{
  "num_hidden_layers": 9,
  "hidden_size": 320,
  "num_attention_heads": 8,
  "num_key_value_heads": 8,
  "head_dim": 64,
  "intermediate_size": 1920,
  "vocab_size": 32000,
  "hidden_act": "relu",
  "norm": "layernorm",
  "norm_place": "pre",
  "norm_eps": 1e-05,
  "positions": "learned",
  "qk_norm": false,
  "attn_scale": 0.125,
  "bias": "all",
  "tie_word_embeddings": true,
  "parallel_block": false,
  "init": "trunc",
  "init_std_qkv": 0.0339,
  "init_std_o": 0.00631,
  "init_std_up": 0.0339,
  "init_std_down": 0.00326,
  "optimizer": "muon_variant",
  "learning_rate": 0.00446,
  "lr_mult_o": 1.5,
  "beta1": 0.9,
  "lr_head": 0.00591,
  "warmup_steps": 200,
  "schedule": "wsd",
  "decay_fraction": 0.661,
  "decay_shape": "linear",
  "final_lr_fraction": 0.0,
  "batch_tokens": 65536,
  "max_seq_len": 256,
  "doc_mask": true,
  "train_tokens": 435200000,
  "max_steps": 6641,
  "dataset": "wikipedia_en"
}
MLP neurons of a small language model. Each row is named by its layer, matrix (up: input weights) and neuron, and shows model dimensions 224-319. Each number is 500 + 40 x the weight over its row's rms, rounded and kept within 0 to 999. Numbers have three digits each.
After each neuron's rows, "fires after" lists the tokens most often just before its 100 highest values on Wikipedia text that the model never trained on. A number after a token or word is its count.

L5.up41:479532531491493498428466472524507482470442497503525529480500509519554554449479542526535451506524474524489532493558497464550531510555477492536490497459536522574410561593441481427572526510535506467491509551485476509448514456580536568454505543581480519469504491475578509495446457476495458451
fires after: " |" 59

L6.up275:541542447513564484522500580533532473523539544491492541561500491481546499481436491556516532510480506436528455578530463519535445445565445511455478414507460555479428513516430569466435514523541442470560479544530514486515438492469506474426515517489495468477472521583499509509479432513514540569
fires after: " in" 14, " of" 14, " was" 10, " as" 8, " on" 6

L6.up1573:533454491514469464530457495481497479429542496518461542430496434526558488480465556495513495559487497445548549476508514529479550496471538565484523392493521436568557515623550482536469529473544531498524448524479596490537488422510629467511516564525502479453439553489510528491478496489491455472
fires after: "\n" 23, " (" 17, "-" 14, " \"" 14, " a" 5, "===" 4

L6.up1728:604515459530597497485499496511538455495475457528498518501457527453538550449531438512538479496565413446529461503531517577448440550529504484477432517582508487470560504484509522505451459484581517509456507517568509513524470561523478573514523524531507524474539519518548517480504473484535509406
fires after: " |" 53, " +" 4, " (" 4

L6.up1581:558483483488499511448466475548450433526485476514556547488562503514433486536493446547478513483514435450496553483545464503478520528498522508534515504473537488454413544496526563505467544524525534477564505471514551420473497481566549509437517543487556515484484527508447533546416426468555472469
fires after: "\n" 58

L5.up692:451509530542487542425567448506542541494510475519465554471455446509493517462508520479493549478518471547535549522447491443534441538560529523516491479503492493449493528518489534481492448493453501405545513428548489576434510479539480510487501534560543558595515504537568433514462462550445494532
fires after: " the" 51, " on" 4, " of" 4, " during" 4, " a" 4

L6.up566:529409544460536522522440503524567503525539474472451503525481436487580530468515571475534646532533469528516473513468495510564474527529455476416500513544483495524530587478529521548528517551472454485578461486410534518437484508501513462488556527528494525514511479519519521554470491502477483468
fires after: " |" 29, "," 11, " and" 10, "-" 8, ":" 6, " with" 5

L5.up1769:551582479560526531455458496545490475519444490507504476505514527459508554508579520474534502515471508527528500477419462473496421477494465492542536503544536487552447440450507475526517376545570567528485475483506476524484550472502548514485475498501467505542487493506461506507502424483518495523
fires after: "\n" 27, " |" 20, " Al" 9, "|" 6, "|---|---|---|" 5, "---|---|---|---|" 5

L5.up545:452420482523541503504479509525491502560498545474595518501466484523433512434468543541453448541498499489467446468563404517408513506431440562495490477458492449449541409482508547475524395571546430461483455449480528561470474545448507486534505461472508390521517524494454444477489466495486486538
fires after: "\n" 30, " " 18, "C" 5, " the" 5, "-" 4

L6.up386:543499503504551528457545545464492411507439497458495504471544568551561464494599495493528443436479496448440454521451555444429519483471515526501474499450417531479543499521525508515523552512456465460459547458465530489487456508526481465475520535523484475474573523572566477536504504518450504573
fires after: " at" 31, " At" 13, " to" 10, " the" 5

L6.up1622:478496518459405507539613450522554472548477528504561481531525537492484511451535464482442513482546531532444424476532509505464383547538413466580555558544537538513427492518543498476467505496403501510475501500493526494567487530566492539479492577439473499425524457524493499508507434525480535534
fires after: " |" 58, " 1" 9, ":" 5

L5.up398:464420502548467466533504484467476500531478469554499538420530440517530572480483481498536506532525467503498535549408442513485526558432487455504543496492516519512485463576517567513591475472525496431544458484515570520526458425551467477554514477491579547473510426482479474485540483454551542438
fires after: " for" 23, " in" 11, " during" 8, " with" 4, " at" 4

L6.up1306:440476496445508564500482520567517456439486486465487473423429520502579494492482479493571500514490450529575445512502487454538504581469486565545505475464474447463523550485492534483567490500480469491431518463554502454457465587466576550518416573533487499480566430567501525466469441493486508565
fires after: " the" 25, " in" 16, " to" 11, " his" 6, " In" 5

L6.up1846:515487456491521512451531456581597457528486502433496553500447499483464502498437560546486421494545526529517486521434466457487556545536473526518541472499501469430568495448485505455470496467553443503529565497522537559538521524445513467510508442475518492445527595503431439449448536465499455469
fires after: "|" 63, "\n" 6, "N" 6

L5.up1392:545517443438485450438537470486415502485533484486492581503490432504537617484517520492414522468482541557537530476482468494471514519520510467513527466514499543514487590486416586483562463548450464553544500521549536462415528506488462454422552510534476484589537537502502462448523531496538530539
fires after: "\n" 36, " ISR" 11, " " 10, " GER" 8, " the" 5

L5.up1141:544582520494467524505524478569580520477463497514467491526496485471442530447437544495431502461558491446428539531530491466550509584518386510568494498458601561514456467478554510545519499533514517432542480522479515468486522418463479533425571531459451494542453506443531504483472502505542465515
fires after: "," 25, " (" 15, " |" 10, " " 8, "\n" 6, ";" 4

L6.up307:471471542539499481538466502486510495495583458519514563509429544516566524413531494447478513539503524495513544491479526426504473389495544485444475509498516464479526587501473479569492508438567440527551513447555562468498555476502524478498513521533493577501474525432479526571493479517543508479
fires after: " in" 21, " was" 19, " at" 17, " is" 11, "," 5

L5.up973:559486489475499389455452522426512588491546494502546489463527472512489503432504473532474490495440531536531493454525481572437467563507451515467445554485458574608471581471455514481490523542498489532480508517490519472512478493503507461503544512523518475508369518494472496540570594503507485470
fires after: " |" 73, "," 5

L5.up1876:493444515512457537446552451476536529448429532583535509560508542523533551481538466470504483590470513575488513500498433507473530476550489519496482511446562434529587514503525451505491481432484508465549507438526606583491539495541537477533485449540519535522492493589487518542500485555496575509
fires after: "." 46, ":" 11, "," 9, " is" 8, " |" 6

L6.up334:454567492494498549468574501496522500501475521485474530512480490499515488516548429555496452461484515528545476465472456516521559483554485517510460575448531511500551474451482523494504511446482499515482476428473532545520528504511475515417503494551446471494459546496426506510486437534528449433
fires after: " |" 34, " the" 17, "." 9, "-" 7

L5.up1870:542395458498469556464523517494547500537584504522504578452485522459462590442477489466517521499494443495459499517477519559503395502468425506538492437511559544550559521493500542478509533470460468552464468481489516491417491507429490518499466528469482501524461444540588497573530498513514528536
fires after: "\n" 37, "." 20, " The" 4

L6.up1160:559497467469469525490518470528515541488499559480523498479503497457520424498533508418551459470535473504509456546524491534580561459443457476521496551406485458521546479486512552508539472529511492515502549499436554496461502508578439527492521504507511504485431466472419562475541500523519497571
fires after: " the" 26, " of" 14, " The" 9, "The" 5, " in" 4

L5.up1681:507428581508447498530507458454478469552501429544483505481475519473483569449587505536482512494454424513495502512443527474470460552460457495472527534438500498509545503531490535535512457481539458518470542438534508434514547505480477577517518561510441443519574476555612447517509485496573498514
fires after: " during" 20, " of" 11, " to" 11, " following" 8, "Following" 5, " the" 5

L5.up1203:515523435487481477543476518432487491472488593476560482497486505491460486465549509476497535521431452501539533531576540576576471518532510495508493444509541544474456474565483530506465455480392470498564503490512473543503518534587488474552501530543426564526521469606526464499490532505513550610
fires after: " in" 29, "'" 16, " to" 12, " the" 4

L6.up391:528488502481441518425492476507516535563496480548487568511494472520487443515497456472499473467474543436451492472569446545470421482526477497565494460500486513472421545514511388494512577510454504498460430507521537511494529437539527433496460547426452498456505461466500487512433507472455484446
fires after: "\n" 46, " (" 6

L6.up1807:438531527539513537522521478494535489456514544516513480536458521475552482560548502508508407493523539579556460462590489525429531459509505447466475554497521541530542531482560573431549491535437517581426501546495485485475503525478514532475427385448460540526457512522519557481535443519429546481
fires after: " the" 48, " The" 15, " a" 4

L5.up1852:533554492494456556515482445517463432471467516611540470519486541470527521471509458470514479449557453537496485545472568556546518429483559474490525432483533558493470504463475424543457475574511499515434500470437507449444611495495449530475468469505506479483443518504467510514471440514571502479
fires after: " |" 29, "W" 13, "N" 6, " mi" 4, "|" 4

L6.up1443:511528548464609490493494500533528534544476467521485516526562509461511478458562577520568534500525556505513545492523514503526492530526463531471476451551471547492478510471507540470472501450450482473485434522511531457533474561557484477485504532502478469491595552543491479514536507559479591523
fires after: " |" 65, ":" 9, " were" 4

L6.up1228:554529479588528499529512482548546473510410541478464447497492549478530512534510483492506563528546508525541440476507514499527513481453535528459530529473470493521481497501459557449588478470493455515486520464498479550459485505553528551504529565399455461559522576553473463505512407462520516509
fires after: " in" 20, " the" 16, " for" 7, " Qualification" 6, " League" 5

L6.up954:568554539476527555545545454528489519555557561464555474522554468497518465400458477551510472529513551445519465529509514495524453504498501526437529515509512478489530497454517501415410501531491449472495534459523559465541473529540437511537531474553490558455511513497510507511542496542533513480
fires after: "," 63, "." 4, " (" 4

L5.up379:551538488539518418537571527445476498522490547462518546529451541456500545407438484474449555513533511501505473417533456536508515449498487575508489461478506473579457477389537450498474537456511532497494461416480559497464579516482495533518450538613535492470473460445478494491498505489449481499
fires after: "," 18, " (" 13, " at" 10, " is" 5, " to" 4, " million" 4

L5.up1320:557526505434484533519463435468535405547589435502458499446488524494518494529589495454489445557437489506464501471591512557518517485476486467494486516530509516516453450506494528534519476486513523451476419571522514468454545457497431479476498537447495542520474534429519524506527534481536477474
fires after: " |" 45, " m" 5

L5.up1465:471544530482485470575542474511458425496475595521496465572442523497506491507504521514512556427489542449534474502541478591485549554480484463498405497491482503480494563484495490453552465479478499492555530534510496430436427479551502448489532532450473546599430470561467554512516598480485496483
fires after: " al" 25, " Al" 23, "al" 5

L5.up996:512472465508462484490503512452517527531487527504555472565489530476525511429507479505525422460522513471567510473505489514416467530456496516515464541501471530590509416573528510470472511486497444553526486473448495464490595458535518535380573496526550443515486510433439429434516497469645560516
fires after: "\n" 62, " " 10, " As" 7, " \"" 5, " of" 5

L6.up602:456498579507397515428595512462470586500512553483465505524495495466466488429527461542516535498538461466456468524465506540540546536500431510543528522507552573480543502476579529469504538503476561448411537545489500505425457520492576518511531495501492482515451574491480494523453475479479434477
fires after: "," 34, " the" 11, " to" 11, " (" 6

L6.up345:511508519476497476443572496537503494444547517471504563493520483413559513508535491498447503515549551456511450570521478536554477522498538501521493499459545532460456543497540552473531464520404540602473506474528491442510522552499463467569485501531484526406444488468518510470442479451518473529
fires after: " in" 36, " of" 25, " the" 5, " (" 4

L6.up736:511463544488561565496546511474426522515565505539499480539522528495527487504535432455474503553553463577550527567519501520506499599567528443503481456529590422531471558573460530523546591528498440483495523498538476542531529413511570505524435491414485404469440551492474565511551502490532515538
fires after: " |" 51, " the" 6, "." 4, "ís" 4

L5.up907:474535492534499550518491525409432483580448481454503482449469522500509537465548494529479469473618495546555522573497522472559538510511470543469466461453565528507497458519421470522458509526564453525476512521483560584519458447515455477462495518585455493442514440469540460488532469524411511501
fires after: " |" 40, "-" 21, "==" 8, "|" 4

L6.up567:506477544512525454439558519523599465494481539467521560487434465482539509477553450486524480485570432513458509534494515462416496531530529521518513507531475490580441448543512488534597489463502458561511494554490481452526510464502503452489489536518512418460459480475493540484486491501510505516
fires after: "\n" 54, " to" 4, "|" 4

L5.up824:460544555583468481495514448456578500541559531484505537518475538491491542525549570537477449564540537520547446466470470510451504500521543506515477542418554565490540518457553506466565507444469499596424505475492497428476460556495528590551472480498427431554468470583480550486489409519502475492
fires after: " the" 38, " a" 9, " this" 4

L6.up1707:504560520478460547495540480541539455548530500482518559484515430544535499448487550537502451558482510525462562498426449420375459506455515501578479540527532470509541493514484536459519452484497532499437523421432471433479532542529429451434481453525439487453525538491410456518505477500454432455
fires after: "\n" 49, " " 8, " |" 6, "'" 5

L6.up218:457478536547531533468516444499547519422477455551562459533512487472520511479545602561487475493471512471459528507485436549510517488455524444626397487540543478433576492461533590521460532480484487553552490519496553528459444577509544512505473452525490448501530491507547509466548489486513521508
fires after: " |" 51, "---|---|---|---|" 28, "|---|---|---|" 12

L6.up1865:483533456494479541520460502477462483511485488556512501490440471511530478422550484448512501518476414508457458512483497508427482476525511536586502556545540540509537460511466552527584526481526510465485536436530463483464485458554445499565516505551456475483480524518521472421516477463476478490
fires after: " at" 20, " to" 11, "-" 8, " in" 7, ")" 6, "s" 6

L5.up800:481484574408491543470506464480541455469569448519510497556527521535559507453469525593467530512462491471513511538471461473538480508534511489523433577497513460493464432541555486497550450503496479530519461462474567503441456541517464502476534512501507441458540525580501571494457477484458465430
fires after: " the" 28, " at" 19, " At" 8, "s" 6, " in" 5

L6.up1072:433545534626514526488505510464519478514540437472491587449461493564531472462538514506516411545586576505536456550492509501491499526484518457434457473558597532589501502433493545490473523479483555557513514442496510436538539520538451492437550480501473538525494555503494543467541492476460477514
fires after: "." 30, " The" 16, "'" 8, " the" 8, "The" 7, " that" 5

L6.up1103:412525497479478568473514471514475421589479533508521488440442522482529427481476488449522512447471466538552482442493483501540541487487497483520529562428469580499596478496450638485501500465576540521550515485462467490530493479468534511418469436550508466532484543536446462462510466544488416519
fires after: "\n" 34, " the" 24, " " 4

L6.up1055:517512506504511516471472510574492498517522513478440518493467539445578456563529522488581555580565441500501492480536434448522545521461454459522483482463504487465528586480454519552491476490558501500473510526436489486505469584561554521465488406486444544500529591490540514541503471411535534533
fires after: " |" 79, "," 4

L5.up1268:489538533492511508453517523520473537568551508518559579560494448470458536515532458490491503491505532467471571556493459507479531451482478445456545502504536534465475424514550469454489523567483471457513510477385551519413462491529544499566440496513549491477510600495460521501518500574523544509
fires after: " " 34, "\n" 24, "-" 8, " (" 5

L6.up1390:514495610534518551436571496522426488492478431493480487493447476512502463494495483497592406449549514546477551523455479508484529546524484502404454499459538530434570540493469439469544495438480476504499479526522514556462519611466489581456567519511500454562523506488560556436428517545512480479
fires after: " " 15, "|" 11, "|---|---|" 8, "|---|" 8, " 0" 6, "---|---|---|---|" 4

L6.up1469:519497530504445484405547541420490490484511433536473540599489567518541484478491463497555545526577481572485545531468514476448513506475498458536438578452504474514425543532464469485512517502427523561414463522455478466467502518515581499485514488500538433569468520478511530545476498496488525456
fires after: " |" 49, ":" 12, " one" 5, " 1" 5

L5.up1276:486434519511406503538510500490578552435530541499501545564407559515558508502513494504474528585525548551503479440465512561520507440522452452530506535441516578510517441505507525524618483446495475556550486469505538565497508499509513495465489463540483479509498530499500465555492462526464445463
fires after: " |" 35, "{" 7, "," 5, " ×" 5, " for" 4, " with" 4

L6.up628:493484502558454539501549567498447548464452542460531525546546474478527501437514502454477539490397437480473546483499491529485462586499517521605481473489576479525433436473509432515528519437451537455456442436525499514533420526551572535529500545453437534445492502522380500474629479490517480506
fires after: "\n" 35, " |" 13, " 1" 12, " a" 7, " " 5, "." 4

L6.up727:542441502528463469505531553478511513550470436484538538535506480451470542474547473525452475451521427522501469503513465521504500459460506465523533527501524461542524458500572569598521489484498489525428405477547438437453491417527528517461509438535474431511457521434511469489489466553511555561
fires after: "\n" 39, "'" 13, " the" 13, "," 6

L6.up120:532582500457494576524473520531485531529508473556558509537468464433475477520441486456472507492461548538610511474501467562484493523569497479499498516521480525486490491518619591447588530548475550495419514451493575438450407552481489452424507450473531521494543488472530490506454477458524480556
fires after: " the" 42, "The" 11, " a" 5, "\n" 4

L6.up673:499483612453427482475510437503451494535524490457471481518474535501586485477501561460471548462573449493509463439505477513387498486455540519534542507524482445494505488435520536493536525492506460487438531461439493488522440555519502465437477520533483475523412498549483446610518518462487527500
fires after: " |" 49, "." 7, " John" 4, "|" 4, " the" 4

L5.up775:453490493481550490531449471559513467532594543515532417501456445492533531476532493584470496466522477555457527508570478481565450549507490458543478523523489559483505550410450550509507459535507452514504473556484483494479557496511503501551480523537515550472516517511473502436513500555501493480
fires after: " |" 68, "---|---|---|---|" 10, "|---|---|" 4

L6.up890:530511480453537402523524517530509558460520438485483519504549509439570454451528457559461484555541450541525424516526548590466501506542448463547478388507456506482510541521498502526437518458502495544532499541489483420511663523496497461552487540509516418498512484495482549508503504470550534526
fires after: " |" 33, " Norman" 6, ";" 5, ":" 4, " number" 4, " 2" 4

L5.up886:454511509494509512559528486516592519382503417510497485509515502518516507572553487512464533491517591501552475526464422493547518508543462512497499454431552488479456436489490520520516575519571420532574502443479516533496553473464446551442556499495483527499530470511430541477548493498518462522
fires after: " |" 50, "-" 15, " Ref" 5

L5.up462:511485459530468464492501488475503438520571551490483449495514497531494500544462505480506516509526515454537462507529493515574549424499452445448535509507490525531477519534574441466468428448524489483567479508476451524490496504508487534551587525502512417434540460478448395445454480494526582569
fires after: "," 18, "|" 18, " in" 10, "\n" 7, "In" 5

L5.up279:486506544521488559485497448438563470513481543471496474498476471443464473514497479491506462436578508486533533450476445524530415522524515583548465541487487542539443491526565439528591515475526527493450454573491510486456523530516480533494474541459483480517460414431536489485497484518393522455
fires after: " |" 36, "|" 10, ";" 6, " (" 5

L5.up1566:518516490444483503498520480525462532539600473502493463499560510476490538476545541540525517448490486461538477456489463485484511487447529436481513545515491495545501474420526523514560567460434516452532446490555587404497508475502511429513539473449472465504572511510533479522559421586449506560
fires after: " the" 39, " in" 9, " to" 6, " and" 4, "\n" 4

L5.up716:508557518540444530497525475523516522494549525484455537545553478486455525476525543479505443489514523492506478434541452396481525483527550561524487448531502486443499414541513554569474527535547462452542448552479543461527556504449514540574466465554454446518418593531470500524421535588525433506
fires after: " is" 18, "," 16, " was" 14, " are" 4, " and" 4

L5.up353:575511499500484457484476580473549497502561510457537556465522469530447425520559526424482527486544458452429447532530504509498521513509493490466573493495510472491461497503509471443554503519493478525453468544510546482462483438543510404511511505526529448431555461472419491575603499577559501490
fires after: "\n" 34, "|" 9, "-" 7, " the" 6, " (" 6, " a" 5

L6.up1483:466486527437532609541511455483476525453505554545555460549504512456396523507502445592472515545506527514483500468479464537531492486522474487520503531544540551507518450506531492483537523485547464505537500529503406531539501541490533545432542476555494459451585527506530489427458497400559489504
fires after: "\n" 55, " Released" 7

L6.up1697:517470480429559451513560559493507464498516434500503504424451513439534438455472474521525522558566567438541385396521444479524474409554480486545472450469510516495493509488517519505521535541499453421498426530479556494461494470542537536525489489458458524469557518429516550485533512493447440466
fires after: " in" 16, " of" 12, "'" 10, ")" 8, " on" 6, " \"" 4

L6.up1624:584457560493449456528513509537550519499508449534557457495475482530496473451562454480486494529478478527515541474509525547508507458365422507524508524422476558550486470536475476499559475491470560523570529489508474470552448506560457536492526512423542478480450475523446443476568491519400568437
fires after: " |" 33, "," 11, " –" 6, " -" 5, "\"" 5, ")\"" 4

L6.up331:454501467559484583440528524501448474572558493452429471463491466466512478511525507510512488460520453553466480468493470493518436481562503500509533464572510527452445471478464584399579472596450527407553566558488555499523480504468522528528494477512485486443466452474460484534514500452497469534
fires after: " |" 55, "|" 14, "\n" 12

L5.up185:588551498473500567478507488454525474444450484502581441536485507480426485461507519490421538599461506515481455471530554494514473447536486447426529463505478520538492479486510497506553470517495415523478488504559485450513557480507527529453490432460509453463466508386578464521520501462516500501
fires after: " on" 30, "On" 13, "born" 9, "," 4, " –" 4, " |" 4

L6.up1688:507528502520509530547566541479576541475527500537491534508458570463448529442506491541498517520476483489554469477579554497515466532429461457526481525536526478470492461473531509453528556462482500482470480487458529458514527457464511567518564499527450498489537465472548462555484502414490480572
fires after: " MF" 20, " FW" 12, "\n" 10, " DF" 9, " 2" 6, " GK" 5

L6.up707:491502576498475541459497544464492492512445524511471432554493478571544478558480569538503480489492554495473477541477405566454512530570505525583499515464488515565502542513473538460427530465558466490553473493540513450458574509465371468445550466479460537458530556517549520503522517525431434517
fires after: "\n" 63, "\"" 10, " —" 6

L6.up1420:475515495531505472520476486503527484465526582620500570578497467431489533482477562461528484510513498534439486439477527493517442450534455460515448417510542524480462475429525506478482455521528534505440462537519503477457511547571521561508474404548479556550494530557464519422525479486478463511
fires after: " |" 54, "|" 4, " the" 4

L6.up1480:488499473514510491432512554489568573506478470505480550465503492481463503482481423497524467458521442486566452475526436488503456459454545484603493487525571511507454448469524477554571540501494546506528508547554488503492554481543540485608453481500585389557541586518424521531539563507565478475
fires after: " |" 31, "." 25, "," 10, "-" 8

L6.up1215:535411514517471537475576509485478569558472504577500489505581523535476444563514540546537451519532481471491544519487467547502541540510510473478516539448518486553486530535538520487442537458420491512488497466510513527503524452565583448498498500450466531433483480447518484529549522481503485533
fires after: " |" 25, " " 11, ":" 7, ")" 6, " the" 6, " –" 5

L5.up1865:500428507554455459477563557488523524514488553566413461494528481479563467518525447464484535506565554487486433502543478543513481429457506510550459488423490443469508435508525470535519523508602496447532474463451522397466482497500452564531555554512476513525493489442488546469517448495463456526
fires after: " |" 39, "-" 10, " " 5, " \"" 4

L5.up1123:522474493477528506477474482511418458503525544476514553499452513440480550453456474426497544525480571459491453478538463458459488502518518476497432412454516460481537482579507509510548520481546515469511504523453507577546493455527524491607520403487507551415415528547472508512551491550522557570
fires after: " in" 27, " on" 18, " to" 12, ";" 4, " at" 4

L6.up1885:536467487464583534486550455468508433487519470416455543531436562512497456503441480429478454557544501530524558455501520578472456445539569567501510496423524503547509542494492477509520501511536522473457506514455473488471502561537449545461481559471469505458509496499522492512544508535464528456
fires after: " |" 62

L6.up511:524525459558467444501477516515422547471496474509504548514495473487498509546519475500486458442564453561516512456442443468514587443461566484520511498497482464517512552484445502451595474462513532538514484498530490432529513473494571494500493524526491479511450529507517512503561455503517520526
fires after: "\n" 27, " |" 26

L5.up302:599530484540493547531548543569544462578594557432442454497491538467554434531505502510408459458465529487521504438555480473522504481508472562509519501511486484494478476439551448442531512490514478439501519436483525512455461418480490490477564444540445503560534441518557464498512443463554489517
fires after: " the" 50, " a" 9, "," 4

L6.up1179:522490483517443440467475496547436558499557400486441537561506458546400425488485427519500432461537548514490440460497451455560535472513535517488475488555536529514498535472527536502528508516483441430448529487538540491497468531516493523504456590531535468521521429469452503525568448516541531490
fires after: "\n" 43, "." 20

L5.up1779:497545501524547544516535469505535466463470543548488476567495520542471484525530534537531537537499473506491564474535547498513516455519566535480494373498557513489480427528499394507512544527549441477461546489489499481489515491505559458524480483486507516501515520534570425447514470507439467402
fires after: " |" 26, ";" 10, " (" 6, " Goals" 4, " °" 4

L6.up489:451476485517515487522388461482437500434528538515529496548459460529474486408498557490466534500466546550501525484436466488481436501505433484483466520501560526496379461516476471456470568506523507540499478486492588418470516529520568560442542478502480488476467507479514498577482456524494545477
fires after: "\n" 39, "-" 18, " \"" 12, " (" 7

L6.up737:492552512577468544440463495529501452552533473502521445543543575495557479523513516543549456491507508508560537543526479497447465560584489492530546475535547498497624489490474516502490478525486470474503488514519435578487506532533497515561576473478428488422466515571468486565456405430496470535
fires after: "\n" 29, "\"" 10, " 7" 5, " †" 5, " 6" 5

L6.up1852:540519426438514520512482538472493556545521477524537454475519386540532498495493504506455491525449455597494525473498484516516529522491442518554533542547472535451488485547478494520455513505482534459459455505513464478432506574529491458479523485534536482444424549544475535558508523486473514534
fires after: "\n" 54, "-" 7, " |" 6

L5.up222:485482546517499532515496540523517550486492572512503506544553467517520557485571522461528443566579526573451491524541439548491503547421520500516425487466545528480477455508576482524481495517541526524491509515482520486465553473503487500539486483559551517420476469508542533480436499495460535449
fires after: " |" 35, " is" 9, "." 6, ")" 5, "|" 5

L6.up1600:488465531503604575470522518531534523437556416486518527504446539426504509565494559478472470460570493454497485532470494564488466428519509467467487452541535485590524472500485457474525456481515497497453510452461634517502481513558477572550467442483497464523526462509530479524443489497459544497
fires after: " |" 25, "|" 12, " 0" 7, " 2" 7, " 5" 5

L5.up1478:518486452489467512499498456523520454551495523496573520530540548448515505419564464480453494567566478498569472538543431598478510459454485472505455476466491510451488502477517497473530539435511491522472407464477472479474437505475476539493479475587506524531537495433473540496400495506429581519
fires after: " at" 50, " under" 6, " U" 6, " to" 4, " At" 4

L5.up407:580571531508435538515470496493541447476455498517547494505463519476511464490484488530548494517542522564605505536483503495534512580500562525436536410478554520516511403462568559530489470485503417453497464411443547488457460416491537537547514486462456509477500515498465480521465521556540464487
fires after: "." 23, "," 18, " (" 17

L5.up176:510496522460498451502493460513439502454508564419497542553502479515540474481546569504533435457443504490491474460483455550510440505514468476569469493507474463575566485499558428483516503486561536551518510569527427503522535486464445525484517484486546556516575530542541539584508501472464521535
fires after: "\n" 43, " al" 15

L5.up1698:492465533503474497505556394515489533472502463581499537562464502534522463472515557493487533500594495568534597450538480512521479449498483507488535532418576510546526550489479468466558455513417452462488519554518492462543507516539483470483513476468413500501492492545457536462497416509430508569
fires after: " |" 27, " " 15, " 5" 11, " 2" 7, " (" 6

L6.up993:517446503541485433426517468491509516478532495560520526489499510478555439445515456514484416419424465451451439435482534441459498527493572481578461543509520518564450524498545546537490595505515501496443478484556457509479480503509533550479456559491468409509457469592442488524538499539474464516
fires after: " |" 40, "," 11, ":" 10, "-" 5

L5.up786:461483506493521507484448478550447481524530592523519541463484471494549513439492489475547458451536452439495509519573464447478460507536462462556521454445465462572463511502466574492583464507506429469520579507421514519485588519521510530460461497498532495443569505428458487530409503459474464515
fires after: " the" 26, " No" 14, " a" 11, " his" 4

L6.up822:492459531524442501450451511505506562562498517448540512498485464482442510524512510484520537466561529559488457547503612576482542503576566556516432480570533462465556462526508502523467502464442503510528502463563539464510445505509540527524543470509481532493470434472503497578512482541441519553
fires after: "'" 33, " in" 7, " a" 7, " In" 5, " after" 5, " during" 5

L6.up1574:497458514493506476469540509456551499481577467538524532512496512449504456513527497460530433469532582510551532500477491441554501538528495510426464481473423530390494485588461518519605558511500487438432534486518600460525480575549509468492483494438511499453517532512481409475506471492500491527
fires after: " the" 54, " |" 11, "-" 4

L6.up352:563458431569505501452494515492452429432481483568536503452454506534507526390391571552526486579485549478548534537489452518465478493509503480502495513449444444501509526530416474537525527459485447535490441539505455481461459508464459482465606446543518468475479555534534462527508512570479506584
fires after: "\n" 75, " —" 6, " Nominated" 4

L6.up1395:605508509471534496500515444518475485497563404514516470484516511515498509425559469484477484439511502454510430558468532507566506525464431504582546446531489472527479488545464483478497488560442537467500491497470511548438571501518467501485412527494499477518542497530485480457529505450468519454
fires after: " |" 61, ":" 5

L5.up1176:536460473468484506438455435537518533511514481514610482594485474523448540491540450554538473491568481442444506570545610559494511510468503509484472483531567554434470494570511568488547452584426543503488432461480534438520525455518503518536552472429545461477558490517531490549550451454507525437
fires after: " |" 35, " –" 14, "\n" 8, " relay" 4

L6.up523:518569564486479515460469477514535557519462533497447556523494560528495485530504440543505593517526496459468467490488484492510506387458544509514469495501403518512526527468478474484412498533491474523455477530514508519494414436485513462481481536485492511540511521479540565535531490482454475531
fires after: " |" 28, "." 23, ";" 6, " " 6